config = dict(
    num_hidden_layers=14,
    intermediate_size=832,
    hidden_act='swiglu',
    init_std_qkv=0.0408,
    init_std_o=0.0507,
    init_std_up=0.0584,
    weight_decay=0.0,
    decay_shape='linear',
    final_lr_fraction=0.05,
    batch_tokens=65536,
    train_tokens=258400000,
    dataset='wikipedia_en',
)
MLP neurons of a small language model. Each row is named by its layer, matrix (gate and up: input weights; down: output weights) and neuron, and shows model dimensions 112-207. Each number is 50 + 10 x the weight over its row's rms, rounded and kept within 0 to 99. A neuron's up and down rows have the sign that makes its largest values positive.
After each neuron's rows, "fires in" lists the words (lower case) most often at its 100 highest values on Wikipedia text that the model never trained on; "fires on" lists the tokens most often at its 100 highest values on Wikipedia text that the model never trained on. A number after a token or word is its count.

L6.gate501:53 31 46 65 71 50 39 53 50 50 43 40 51 49 52 51 35 62 71 71 57 55 50 41 61 52 61 44 67 46 33 34 77 58 48 44 29 35 46 53 50 54 35 51 45 47 51 34 61 56 41 61 46 49 51 57 46 47 59 45 63 72 38 39 61 55 40 50 47 60 42 40 52 53 47 62 50 38 53 56 55 51 35 54 56 59 55 55 51 58 44 53 47 58 54 36
L6.up501:22 42 51 51 57 41 41 57 54 54 48 35 53 51 61 44 58 46 59 53 55 33 61 50 50 63 54 56 49 48 52 20 52 43 55 35 74 54 53 54 48 37 39 60 58 47 39 37 59 49 62 58 44 43 40 60 58 54 38 39 51 47 56 61 58 34 59 62 59 60 43 46 45 53 35 50 37 56 52 51 62 62 60 43 66 42 41 54 57 47 56 47 44 58 35 47
L6.down501:59 48 47 36 57 42 32 69 43 55 46 47 67 31 41 56 39 54 46 64 43 45 54 35 69 42 37 38 61 47 59 54 25 30 40 43 56 46 55 50 42 49 37 66 42 31 64 57 41 45 49 53 50 45 48 41 51 47 61 68 47 49 58 54 74 53 45 49 50 28 51 51 55 79 23 65 52 41 39 30 74 63 42 26 59 35 45 47 57 46 57 38 71 52 50 63
fires in: "a" 23, "the" 20, "chart" 5, "wheelchair" 4
fires on: " a" 27, " the" 20, " ch" 14, "ch" 9, "re" 5

L2.gate513:62 53 36 50 43 52 44 40 49 39 43 41 64 46 49 37 47 41 55 53 27 49 43 47 54 58 36 47 66 72 45 35 36 58 46 52 61 42 45 42 32 43 47 51 31 55 64 55 48 37 59 50 46 55 65 57 56 25 49 42 69 50 36 51 65 46 69 75 60 59 52 49 67 57 41 60 48 38 37 48 51 11 61 65 65 63 58 50 44 53 54 37 46 43 45 41
L2.up513:39 66 61 66 55 51 41 43 49 30 40 38 64 56 57 46 49 56 57 46 48 41 49 47 42 56 51 48 43 59 75 47 46 34 50 32 73 49 59 32 51 47 47 29 43 44 54 36 49 52 55 46 59 56 53 60 56 53 34 58 65 42 30 39 35 53 49 52 49 49 52 72 49 63 36 48 37 27 52 37 47 46 42 67 59 55 59 40 29 35 54 41 45 56 25 41
L2.down513:50 46 53 69 44 44 51 55 58 50 51 61 67 54 62 51 44 49 37 44 55 35 43 34 50 54 62 65 55 50 56 34 55 29 23 50 51 59 56 42 49 59 60 57 47 27 50 55 46 60 52 46 50 67 50 59 48 58 54 41 61 59 32 39 41 49 50 46 54 37 62 53 44 52 50 62 36 24 71 55 40 50 59 38 60 55 72 56 56 40 64 42 55 46 45 36
fires in: "to" 30, "a" 25, "is" 14, "an" 11, "the" 6
fires on: " to" 30, " a" 25, " is" 14, " an" 11, "The" 6

L4.gate550:45 65 45 35 58 54 53 54 46 55 57 34 48 56 37 47 53 45 56 49 51 55 53 33 67 38 25 61 57 60 66 45 40 45 60 49 50 36 60 54 54 52 56 64 49 47 61 59 52 46 63 70 66 42 57 61 44 29 49 43 33 51 65 44 34 60 47 61 31 47 27 58 61 37 56 52 44 58 42 47 64 54 68 32 46 69 51 42 46 42 43 38 68 47 40 50
L4.up550:46 40 46 63 67 78 52 60 48 47 45 53 34 25 39 66 45 39 58 43 31 53 59 58 58 45 43 55 40 52 44 49 53 47 62 52 50 56 42 60 62 29 35 62 37 39 50 60 64 45 23 55 63 63 66 55 33 41 50 58 46 54 37 53 41 47 26 46 41 43 43 64 49 43 44 47 53 35 65 51 43 55 64 49 54 68 70 49 51 44 61 55 49 56 45 38
L4.down550:63 48 64 51 52 35 47 53 45 52 48 38 50 41 55 43 50 50 55 29 53 73 49 56 67 48 41 45 66 74 39 49 67 32 56 66 39 43 53 35 53 45 49 62 62 56 49 39 46 61 57 74 74 46 41 49 57 52 46 61 55 39 61 41 58 45 41 54 60 58 49 50 36 36 60 56 46 47 54 50 43 55 64 59 48 51 61 51 43 59 50 51 49 45 54 40
fires in: "a" 36, "following" 8, "after" 7, "an" 7, "two" 6
fires on: " a" 40, "en" 10, "ing" 9, " an" 7, " two" 6, "After" 6

L2.gate328:42 52 46 41 43 51 59 37 68 50 49 30 41 34 58 49 60 50 37 25 35 51 58 56 41 67 35 51 60 49 40 44 40 62 55 25 50 54 64 42 41 57 43 59 45 52 39 39 57 43 48 45 47 47 40 38 49 58 42 44 32 37 52 57 54 54 34 68 58 50 64 33 43 47 45 51 46 49 41 42 67 39 59 61 53 56 59 48 59 57 41 39 43 66 39 58
L2.up328:39 31 59 19 59 35 65 73 64 68 71 60 40 63 61 62 48 38 45 50 55 56 52 60 41 50 53 29 49 40 49 40 28 42 53 58 35 59 59 52 45 57 63 56 39 51 60 36 63 39 58 57 48 56 45 41 46 42 58 52 59 60 62 62 42 34 49 67 56 57 57 55 40 52 58 73 54 60 35 63 36 45 53 57 49 58 56 43 58 51 52 60 56 50 38 57
L2.down328:62 43 62 44 34 50 69 42 47 49 54 43 58 60 60 49 39 52 45 29 50 52 53 54 38 46 49 45 62 59 26 51 53 58 44 52 74 63 66 53 60 45 46 34 35 43 38 51 60 52 46 35 41 65 42 60 49 34 45 38 58 57 51 57 57 58 70 43 69 47 45 70 50 59 56 53 70 44 40 54 50 54 48 54 33 58 63 48 50 53 39 68 39 46 53 64
fires in: "score" 12, "code" 10, "money" 8, "college" 8, "coast" 7, "body" 5
fires on: "re" 15, "l" 13, "od" 11, "de" 11, "a" 10, "ney" 8

L9.gate303:40 55 35 58 59 56 47 57 65 55 51 66 39 71 51 50 54 49 54 44 44 46 50 48 47 39 51 53 70 44 52 55 45 39 44 32 20 44 76 59 55 43 42 52 59 44 54 42 60 49 42 61 50 45 52 46 45 58 65 56 57 54 33 57 55 45 48 61 49 62 28 52 44 51 42 52 44 43 45 59 45 46 45 41 49 67 33 44 45 37 59 53 51 50 31 43
L9.up303:53 47 55 62 41 59 45 51 44 44 45 70 36 41 37 58 53 51 47 68 44 54 53 35 67 39 37 59 70 56 44 58 57 43 47 55 38 27 48 39 52 38 46 43 44 37 52 58 67 38 44 66 29 63 47 65 45 38 51 38 56 52 43 60 43 67 35 57 59 45 36 62 62 63 34 47 37 66 39 58 59 63 30 55 58 46 54 48 70 41 53 45 47 50 48 35
L9.down303:48 33 50 45 51 52 53 69 50 20 50 40 37 39 40 40 50 51 36 42 28 59 37 52 45 35 47 59 54 46 62 55 42 49 25 56 64 30 47 53 61 50 57 49 54 51 51 48 62 53 33 49 38 55 51 61 55 52 58 53 50 47 39 54 39 61 67 33 45 56 49 35 58 60 44 45 56 43 58 70 53 44 31 47 42 67 62 48 61 53 45 30 57 58 49 26
fires in: "as" 46, "assigned" 4
fires on: " As" 38, " as" 37, "s" 10, "as" 4

L4.gate519:56 37 42 44 57 47 51 67 48 50 43 47 44 49 45 42 51 50 63 54 58 51 55 64 36 34 37 49 50 56 43 71 58 56 34 49 57 59 40 37 51 52 49 67 40 38 47 51 55 32 40 61 72 62 68 61 47 32 54 55 55 58 39 40 65 47 44 60 43 52 62 45 58 53 52 48 50 57 40 65 37 45 39 60 50 45 52 50 45 61 41 60 57 35 65 51
L4.up519:54 65 63 57 43 60 53 34 53 56 49 49 39 46 44 44 67 71 50 37 29 49 75 51 42 52 36 47 57 47 31 53 47 50 47 42 46 55 59 45 46 51 62 39 39 44 38 54 38 39 44 62 40 53 67 47 57 37 34 24 65 46 50 50 42 59 47 35 56 55 55 57 55 35 35 83 56 56 50 38 62 51 46 59 56 40 50 29 47 59 48 55 37 45 38 53
L4.down519:61 48 53 55 57 42 65 62 35 58 51 68 41 46 47 55 39 45 52 39 45 61 53 40 48 37 51 53 46 38 47 55 35 47 35 46 31 45 49 51 38 70 44 54 45 50 36 32 66 33 54 70 58 31 45 54 66 54 42 53 51 44 49 50 43 62 43 58 57 49 51 47 46 48 38 52 45 38 53 47 55 62 57 44 68 44 64 46 52 43 52 46 61 46 56 61
fires in: "0" 24, "1" 11, "battle" 11, "running" 4, "television" 4
fires on: "–0" 24, "ttle" 12, "–1" 11, "s" 8, "ing" 7

L9.gate599:42 57 39 58 72 56 51 43 37 66 39 59 44 46 60 64 46 39 36 50 49 63 43 53 54 45 36 39 29 58 47 49 39 65 39 63 48 36 62 57 52 34 68 61 32 56 48 39 45 54 41 63 53 43 51 29 45 48 67 38 50 37 57 34 69 39 39 64 49 50 56 29 42 36 51 64 56 49 62 65 50 46 70 32 54 40 46 51 77 51 46 38 62 54 49 46
L9.up599:51 45 48 43 43 42 53 58 46 46 72 41 51 40 79 49 36 50 59 52 41 27 49 46 60 45 52 44 57 45 58 50 50 59 57 49 60 59 46 52 47 67 34 75 36 51 39 39 55 52 42 41 47 56 37 49 54 34 59 30 55 58 37 36 55 47 73 57 59 62 58 43 62 61 39 64 36 47 54 50 47 56 56 57 44 39 46 28 37 56 47 47 45 60 38 54
L9.down599:43 66 54 62 31 55 53 68 78 41 39 70 50 50 52 22 43 53 57 53 46 37 36 35 47 38 70 52 48 40 59 58 37 47 40 47 54 55 61 64 29 46 42 52 34 29 55 46 50 49 65 67 47 51 56 57 41 44 65 40 50 30 49 55 48 50 72 30 55 56 51 47 41 57 40 70 53 46 52 43 49 43 54 38 53 45 33 39 50 70 38 42 36 61 40 48
fires in: "the" 88
fires on: " The" 59, "The" 17, " the" 17

L9.gate270:64 72 62 48 62 64 46 35 64 45 54 47 59 67 52 58 56 42 63 60 41 53 55 65 58 39 57 54 41 62 63 42 55 43 49 55 44 66 59 47 49 47 48 77 36 55 50 68 45 52 46 57 60 42 59 47 42 35 57 44 34 54 45 40 36 48 51 38 58 57 61 54 57 47 54 61 45 65 45 40 30 43 54 41 56 37 50 43 46 28 43 39 35 44 33 65
L9.up270:61 54 35 54 64 46 38 41 42 59 58 60 65 51 60 41 45 66 59 51 39 52 52 52 54 54 70 45 42 44 43 32 27 52 50 37 52 52 32 36 41 63 52 32 62 42 51 48 40 53 58 49 55 52 50 51 57 48 73 45 53 59 54 44 47 47 49 43 50 66 26 53 63 53 55 51 43 43 60 54 34 77 55 53 63 58 65 64 46 53 44 43 53 51 58 62
L9.down270:70 45 46 46 46 48 51 72 42 59 38 35 58 41 37 52 53 63 40 41 54 45 33 47 53 42 44 61 29 44 33 46 45 55 50 47 58 57 43 46 39 49 45 49 55 37 56 47 59 66 32 42 36 54 54 25 57 42 43 67 75 41 61 42 57 36 59 48 43 52 46 51 43 45 63 38 51 41 51 44 50 63 47 39 60 51 60 49 40 72 40 47 71 63 47 50
fires in: "a" 45, "ministry" 21, "an" 4
fires on: " a" 51, "ist" 23, " lo" 5, " an" 5

L10.gate626:45 63 48 68 43 59 60 38 65 48 62 61 56 36 56 53 57 48 59 50 47 34 52 47 46 41 39 45 86 45 49 49 35 38 38 45 58 45 64 43 51 46 42 44 63 39 54 53 37 52 53 51 65 55 41 39 38 47 42 50 57 52 57 46 55 31 52 54 43 46 52 39 44 47 65 40 35 63 54 38 46 46 63 48 45 45 56 47 52 34 53 49 28 59 37 34
L10.up626:66 38 60 59 57 53 64 48 68 68 65 41 47 47 74 40 48 48 47 38 48 57 62 25 61 49 32 46 36 45 63 55 55 45 52 46 59 55 58 45 54 42 48 52 43 52 45 48 40 53 47 43 57 47 52 45 60 53 71 64 59 64 57 27 42 45 62 41 43 48 46 51 57 32 54 53 51 27 32 51 63 42 49 50 45 60 57 43 42 52 26 49 65 53 58 62
L10.down626:58 60 62 45 42 41 61 37 66 57 50 58 55 52 56 55 65 61 35 51 50 58 56 33 59 62 51 56 40 47 47 51 62 62 51 55 45 41 66 56 48 39 56 45 31 49 55 46 56 45 63 35 53 51 51 59 35 33 59 67 54 39 58 31 59 40 82 65 57 60 56 49 52 36 48 49 56 58 32 45 50 57 63 57 39 63 42 55 46 39 52 50 51 54 54 35
fires in: "from" 38, "at" 8, "since" 7, "in" 7, "to" 5
fires on: " from" 34, " at" 7, " since" 7, " in" 7, " to" 5

L7.gate296:26 36 48 49 55 45 55 49 62 51 63 58 41 51 63 50 44 45 58 39 51 48 60 44 41 59 55 40 54 45 53 42 53 51 59 54 55 49 32 56 60 32 39 54 54 48 46 25 51 68 50 51 46 47 52 60 71 48 53 38 44 58 56 44 57 43 49 29 46 48 49 37 76 45 30 52 43 55 39 60 54 51 54 38 40 64 49 44 50 53 55 51 44 29 53 45
L7.up296:27 38 56 53 52 44 51 41 62 40 50 53 54 40 53 54 37 43 56 66 52 32 45 52 46 63 48 53 42 40 57 45 62 41 62 62 48 44 57 49 57 50 68 43 48 58 67 51 58 62 43 42 52 40 54 51 64 45 43 65 57 43 71 49 54 49 55 34 65 39 69 72 73 55 73 61 48 55 50 56 44 55 63 55 47 52 50 61 35 53 47 52 41 57 64 41
L7.down296:57 43 42 51 35 67 66 48 60 62 64 53 60 56 43 36 53 49 56 43 69 41 38 71 61 61 49 28 61 62 73 26 51 32 42 69 58 50 45 48 60 48 55 45 48 50 41 43 52 58 48 46 45 44 47 64 62 46 41 58 59 28 60 42 63 53 40 37 41 62 64 47 47 54 54 53 57 42 59 44 46 47 49 56 48 76 52 56 52 69 49 50 40 39 73 33
fires in: "he" 23, "she" 13, "written" 6, "rating" 5, "running" 5
fires on: " He" 22, " She" 13, " Ra" 10, "ra" 9, "ri" 7

L9.gate755:58 59 50 51 44 57 55 39 46 48 56 47 39 47 38 48 72 52 57 50 62 64 32 47 58 43 62 53 41 43 34 64 47 42 45 57 59 50 53 36 45 54 49 46 29 42 35 40 51 35 53 32 29 58 68 48 45 47 51 68 50 35 53 58 54 40 42 64 61 52 39 58 63 32 51 56 43 73 60 74 58 35 57 54 60 45 63 36 56 49 38 50 43 38 42 44
L9.up755:43 43 55 53 22 50 55 52 60 41 45 26 49 52 72 52 43 53 45 70 58 47 52 57 33 65 61 41 66 34 33 45 37 66 50 62 36 64 42 42 64 49 58 58 36 50 53 45 50 36 67 60 42 34 41 35 51 40 48 60 44 56 53 49 52 31 45 45 48 56 52 43 53 37 37 60 39 52 44 55 46 45 49 59 51 46 50 52 62 48 60 54 36 57 46 50
L9.down755:62 71 50 53 65 52 44 29 41 64 41 49 58 41 49 40 45 52 56 47 53 69 59 56 32 47 60 40 38 45 47 38 48 59 53 47 40 59 43 63 49 50 52 47 56 45 53 44 60 39 34 45 46 51 51 52 49 31 33 41 49 52 34 57 48 45 29 32 50 50 56 41 63 28 50 52 48 49 58 61 51 53 50 55 21 63 57 51 60 67 56 52 45 53 38 68
fires in: "after" 20, "soviet" 11, "before" 10, "until" 9, "since" 6
fires on: "vi" 12, " after" 11, "After" 10, " until" 9, " before" 8, "f" 6

L4.gate377:51 48 52 50 49 65 62 55 58 41 56 51 42 46 46 78 30 52 68 38 53 65 41 61 54 35 51 47 56 50 48 43 35 47 44 52 53 39 79 63 46 42 64 40 45 45 56 49 44 67 55 69 47 50 59 54 52 39 46 72 29 45 46 60 51 58 54 47 37 45 45 38 48 55 56 53 55 47 58 49 52 58 67 39 47 53 52 54 51 52 38 53 64 36 44 49
L4.up377:33 42 63 46 38 59 51 48 55 52 61 47 57 58 48 50 61 64 69 46 35 44 43 60 49 34 71 36 56 38 42 49 42 35 44 38 58 55 71 62 55 49 52 45 38 51 45 49 40 49 62 51 63 63 32 47 71 65 55 59 50 45 55 53 46 34 50 35 68 38 31 44 49 64 59 61 60 43 56 54 49 45 39 37 67 41 59 33 51 60 39 49 67 36 56 47
L4.down377:65 38 51 52 29 38 50 39 44 52 38 48 60 47 44 49 40 77 62 51 56 45 31 44 45 48 43 32 53 62 63 31 43 44 58 62 52 42 46 55 49 51 43 45 39 50 47 49 46 72 42 59 48 59 67 45 46 38 48 45 53 52 61 39 39 58 59 47 65 62 53 52 50 65 43 51 49 23 28 43 49 43 26 57 41 44 42 49 51 42 47 35 48 72 49 51
fires in: "the" 35, "village" 12, "your" 9, "my" 8, "his" 8, "they" 7
fires on: " the" 50, "age" 12, "r" 10, " his" 7, "my" 6, "y" 6

L6.gate107:31 40 42 55 32 27 49 51 57 37 59 51 49 44 50 47 74 41 53 47 55 65 64 50 63 45 27 29 56 54 61 56 66 46 36 32 55 52 48 59 59 43 61 40 59 52 60 49 49 25 30 56 55 45 39 40 60 39 55 54 50 42 54 67 52 74 36 39 41 60 48 50 52 53 30 61 37 41 52 37 62 41 72 55 54 43 64 34 63 59 73 53 34 49 33 46
L6.up107:52 65 49 55 42 37 57 64 51 44 54 59 56 32 56 32 44 46 35 52 58 49 59 44 32 59 37 50 51 50 47 52 65 58 51 43 52 50 28 59 53 53 47 46 51 65 55 54 64 43 37 65 31 57 54 56 51 33 51 42 50 51 63 50 48 44 43 45 61 28 57 45 50 53 43 34 51 61 51 61 36 51 44 41 48 51 43 46 54 32 37 55 62 58 53 68
L6.down107:44 43 38 59 62 46 51 47 56 60 58 52 39 58 49 71 60 50 47 41 48 51 44 56 62 49 54 28 54 59 50 36 47 45 58 60 42 56 60 49 47 54 54 40 61 59 45 61 28 39 56 53 46 43 54 47 55 52 42 60 32 51 75 61 57 50 77 40 47 41 51 48 45 45 39 26 50 38 63 52 53 43 37 57 55 49 47 56 55 42 56 44 50 61 55 46
fires in: "she" 61, "open" 4
fires on: " She" 34, " she" 28, "ly" 9, "pen" 5, "ar" 5, "he" 4

L9.gate678:64 22 60 42 65 57 48 50 45 43 57 46 51 35 46 65 36 44 55 44 45 62 48 46 52 69 61 38 54 54 41 11 46 49 70 45 48 26 66 56 40 56 49 47 42 35 37 48 37 49 43 50 49 44 63 48 46 64 59 39 45 37 47 48 70 50 56 51 43 33 50 49 50 35 43 59 36 29 44 39 49 54 48 49 36 41 45 48 66 60 47 41 61 36 43 67
L9.up678:57 49 46 56 33 63 57 43 74 50 45 51 43 41 56 31 52 69 49 56 48 31 55 49 51 51 58 38 36 45 38 61 64 56 47 33 64 35 57 59 43 60 47 45 65 46 53 47 51 65 39 56 59 74 53 60 51 63 50 61 60 73 36 51 44 54 58 47 47 50 46 39 66 56 49 51 54 48 57 52 44 38 50 64 52 56 44 54 42 58 45 46 40 63 61 71
L9.down678:60 63 43 56 43 36 53 51 42 54 48 39 56 41 60 36 41 61 44 41 50 61 57 44 36 42 65 42 29 49 44 62 48 42 40 54 49 48 50 40 39 36 42 53 53 55 59 70 54 62 45 40 40 59 41 60 38 60 56 57 58 61 47 53 67 62 60 50 49 49 54 49 51 55 56 56 65 42 72 65 20 57 55 41 36 47 30 50 60 52 36 28 53 58 46 44
fires in: "the" 40, "s" 15, "second" 10, "his" 6
fires on: " the" 41, "s" 15, " second" 8, " his" 7, "th" 4

L4.gate427:44 49 50 58 52 49 48 29 53 53 36 46 50 29 45 57 53 47 45 62 53 49 64 28 56 37 50 47 49 52 58 37 75 59 46 56 42 40 46 47 21 51 62 47 56 32 59 58 53 39 47 38 42 54 65 41 46 52 39 55 27 49 45 59 50 55 44 38 43 50 59 52 42 51 54 51 46 62 49 29 55 50 52 53 39 55 53 45 50 59 51 48 63 63 76 42
L4.up427:59 23 54 52 35 65 32 51 41 62 52 43 40 49 49 54 39 41 47 46 53 53 57 55 44 42 44 56 50 58 54 61 66 35 54 54 49 44 71 67 50 38 60 56 49 63 65 49 44 56 36 63 41 39 54 48 40 41 67 40 48 43 38 40 43 61 70 43 40 32 35 54 68 48 44 37 51 53 42 52 55 63 64 32 27 54 60 62 45 51 38 47 41 40 29 48
L4.down427:57 34 64 61 74 31 50 49 50 48 58 45 38 58 61 66 45 37 52 44 48 67 51 48 53 34 46 52 48 41 32 48 45 60 68 61 48 53 42 51 53 51 48 29 62 48 33 47 63 42 55 66 58 40 42 42 28 39 50 50 50 37 52 68 51 57 47 39 49 52 52 67 66 45 54 37 53 41 65 53 40 66 51 51 61 59 55 52 56 48 56 57 25 50 46 41
fires in: "the" 38, "second" 8, "during" 8, "that" 6, "his" 5, "fifa" 5
fires on: " the" 38, "d" 10, "ing" 10, " that" 6

L7.gate93:43 43 47 45 54 43 41 58 60 48 36 36 57 72 57 36 39 44 40 45 38 40 54 43 58 61 44 60 51 50 40 57 47 44 35 58 52 49 57 34 60 42 47 50 70 40 65 35 42 44 49 42 51 30 39 62 50 58 39 38 47 48 49 53 65 65 56 51 36 47 42 47 51 47 51 57 67 49 51 48 57 39 54 55 37 49 37 46 32 50 50 24 41 48 63 49
L7.up93:57 53 48 59 71 54 40 35 62 44 59 49 23 39 50 58 50 52 56 53 34 36 60 43 39 58 44 29 59 55 33 58 47 32 58 39 47 67 71 45 57 41 56 44 50 53 43 59 50 44 53 42 52 56 34 49 33 67 57 42 52 43 53 58 46 78 45 44 60 54 54 45 40 57 44 58 51 58 49 43 47 31 59 38 55 59 49 37 46 56 40 45 53 49 52 61
L7.down93:44 48 62 50 39 47 28 47 49 38 36 57 50 45 41 36 49 64 54 57 40 44 59 29 26 39 38 31 64 48 43 46 61 56 47 57 47 57 48 43 61 52 48 47 56 78 51 43 48 43 43 57 41 53 62 53 42 46 44 51 43 44 54 52 49 40 63 54 56 41 47 59 64 48 39 36 55 50 41 56 52 25 67 55 31 43 68 44 60 44 47 61 37 44 48 42
fires in: "on" 40, "at" 13, "of" 10, "ref" 4, "result" 4
fires on: " on" 42, " at" 14, " of" 10, "co" 9, "s" 7

L9.gate399:45 56 47 56 54 64 52 34 58 42 41 80 53 57 63 48 44 44 70 53 44 32 49 39 53 31 45 64 67 62 42 47 60 41 58 44 48 50 49 46 33 45 53 42 60 47 48 49 70 52 44 74 49 48 43 51 62 43 29 62 58 66 45 54 36 46 65 72 55 53 57 40 59 49 46 54 56 57 56 39 43 44 63 48 71 47 42 51 52 52 60 44 55 41 35 43
L9.up399:60 38 56 51 56 44 40 51 41 36 50 50 30 48 41 34 34 51 60 49 62 61 44 60 42 40 65 46 56 37 47 28 62 54 51 66 38 55 37 46 44 53 55 34 55 54 40 46 47 54 41 57 54 49 53 49 41 57 40 21 43 54 50 67 81 62 41 55 55 55 49 54 32 59 56 70 58 62 45 53 44 36 40 44 47 44 53 47 36 46 54 51 65 70 29 61
L9.down399:54 50 52 67 75 44 51 49 27 48 48 65 44 45 47 48 50 53 54 43 62 50 66 41 37 47 52 45 62 57 76 36 54 28 58 45 53 66 61 53 44 31 58 66 57 60 40 51 48 55 60 53 52 64 37 56 45 53 46 51 48 58 48 64 69 54 58 56 31 43 61 73 49 46 44 53 42 61 49 39 46 65 43 48 67 49 32 46 60 46 50 55 66 45 47 65
fires in: "to" 89
fires on: " to" 90

L9.gate129:59 52 41 53 59 48 58 51 53 43 34 40 49 58 37 52 47 30 44 50 46 47 41 50 37 37 51 51 43 35 64 55 31 26 58 56 41 38 39 52 52 45 52 53 67 59 44 51 45 51 53 46 62 69 51 39 45 36 65 52 49 59 50 52 78 63 49 53 60 51 58 45 41 40 51 59 48 55 53 60 50 39 50 44 63 32 52 59 42 38 46 69 43 48 53 50
L9.up129:47 57 60 57 45 55 38 35 62 54 42 68 37 63 42 67 46 54 52 56 37 73 62 35 46 51 52 42 55 60 49 35 46 52 53 56 38 41 45 65 45 56 58 54 42 48 68 46 53 75 36 44 72 29 59 62 50 45 46 55 42 66 45 42 53 33 60 50 49 47 52 44 47 53 37 31 56 48 45 46 43 51 53 35 69 50 36 57 64 60 29 53 41 62 55 53
L9.down129:42 40 50 55 41 36 59 56 70 49 65 71 25 50 65 53 56 50 27 35 46 61 59 44 51 48 51 49 39 56 58 35 49 42 65 55 59 42 45 64 40 56 43 47 35 63 46 51 27 45 40 52 53 58 38 55 53 58 68 51 40 64 51 59 56 32 67 47 41 33 46 39 43 56 48 50 55 62 43 52 59 32 39 23 39 58 32 40 58 37 52 62 58 53 44 48
fires in: "was" 28, "is" 10, "of" 9, "as" 6
fires on: " was" 29, " inter" 13, " of" 12, " is" 11, " as" 6, "ter" 5

L11.gate548:53 37 52 68 51 57 59 37 64 35 53 44 65 51 74 27 48 43 54 50 58 31 41 56 42 41 43 58 46 58 36 42 56 45 58 49 52 49 47 32 33 49 60 50 44 49 40 39 49 45 40 53 61 58 51 58 40 47 43 40 38 70 54 59 68 52 43 55 56 32 56 72 39 42 34 42 45 65 38 61 49 60 40 35 48 43 45 38 67 46 38 51 65 58 63 55
L11.up548:59 31 42 66 47 30 52 29 48 75 48 43 45 65 65 52 49 57 54 59 43 53 36 68 41 50 68 41 49 36 34 32 42 52 40 28 38 47 43 47 38 45 38 46 32 59 49 36 44 45 41 74 39 44 39 63 36 40 69 50 51 71 46 47 52 49 47 52 48 44 39 54 43 55 45 60 32 49 56 75 50 55 36 45 51 38 33 50 36 49 49 37 45 53 51 43
L11.down548:49 53 49 64 49 40 57 45 49 61 48 49 50 36 53 28 59 54 34 38 52 36 62 32 57 56 71 56 57 57 55 60 48 73 45 45 61 53 46 26 57 44 61 42 49 60 41 61 48 49 48 57 49 44 40 46 31 56 48 40 49 51 52 43 50 39 68 28 39 40 62 45 52 43 40 53 49 55 56 54 36 54 53 49 58 44 53 35 57 56 55 41 55 38 47 42
fires in: "was" 80
fires on: " was" 80

L9.gate350:63 39 34 42 48 43 46 46 55 51 53 48 44 42 49 44 40 69 44 46 54 47 48 52 63 33 32 59 56 50 37 62 33 45 61 56 44 48 51 55 36 63 52 49 57 33 67 54 55 53 46 77 25 41 72 55 51 53 57 58 43 42 58 41 57 42 46 71 50 50 51 34 58 63 50 61 54 51 67 54 37 58 61 45 43 42 32 39 42 47 49 51 45 48 53 64
L9.up350:43 45 48 60 43 68 49 68 53 43 55 57 59 39 53 41 61 50 46 49 42 41 53 54 42 41 32 57 52 54 54 66 31 53 55 70 44 43 31 49 36 53 44 58 43 33 61 44 48 43 32 70 53 41 34 61 55 41 44 38 40 31 58 63 44 39 48 52 52 56 36 42 55 61 43 59 55 45 55 45 31 60 46 43 44 44 58 40 51 28 41 37 49 50 46 61
L9.down350:47 51 50 53 45 53 60 59 56 52 42 47 37 47 63 50 52 29 49 34 54 46 46 45 60 27 57 31 49 46 51 44 48 41 51 48 59 59 53 43 60 51 50 41 24 57 44 61 42 44 57 55 53 46 42 73 54 53 52 32 62 61 50 46 44 58 48 74 43 36 37 59 39 52 46 48 54 61 69 40 46 42 51 52 40 67 52 64 49 46 56 59 57 55 59 42
fires in: "the" 63, "your" 4
fires on: " the" 36, " The" 18, "The" 10, "r" 5, "y" 4

L10.gate538:46 63 34 42 51 64 51 50 43 54 50 48 61 27 62 62 51 42 66 54 54 53 41 54 31 47 54 48 45 35 47 61 48 48 63 45 56 44 59 39 45 54 38 50 53 35 57 57 70 52 34 55 48 44 62 54 52 54 52 52 44 38 47 47 46 46 72 36 35 43 59 56 68 45 41 60 53 74 73 61 62 41 57 52 52 62 39 52 50 68 50 50 33 40 62 41
L10.up538:51 49 34 55 63 47 53 43 70 40 57 40 48 53 60 56 56 44 38 48 54 56 75 43 54 47 42 70 41 65 56 37 69 53 46 63 58 50 44 58 49 51 36 70 52 63 53 41 64 63 51 51 42 56 52 60 49 53 51 39 72 23 46 30 52 38 57 63 46 33 52 57 45 42 61 51 48 49 70 42 45 36 65 59 44 52 51 59 34 60 56 54 65 58 68 45
L10.down538:59 46 51 57 49 60 58 45 38 52 50 45 39 45 59 53 53 60 63 49 48 63 51 29 60 38 38 67 34 52 57 56 63 60 49 34 58 44 38 61 45 37 43 58 57 53 56 55 43 52 32 47 42 50 56 21 56 69 45 41 33 50 41 47 58 53 38 53 53 45 46 62 60 65 44 61 43 59 63 47 58 65 39 55 36 51 55 41 53 49 63 54 42 43 36 55
fires in: "he" 39, "ulliott" 7, "greenberg" 4
fires on: " he" 24, " He" 12, "tt" 7, "ley" 5, "d" 5, "g" 4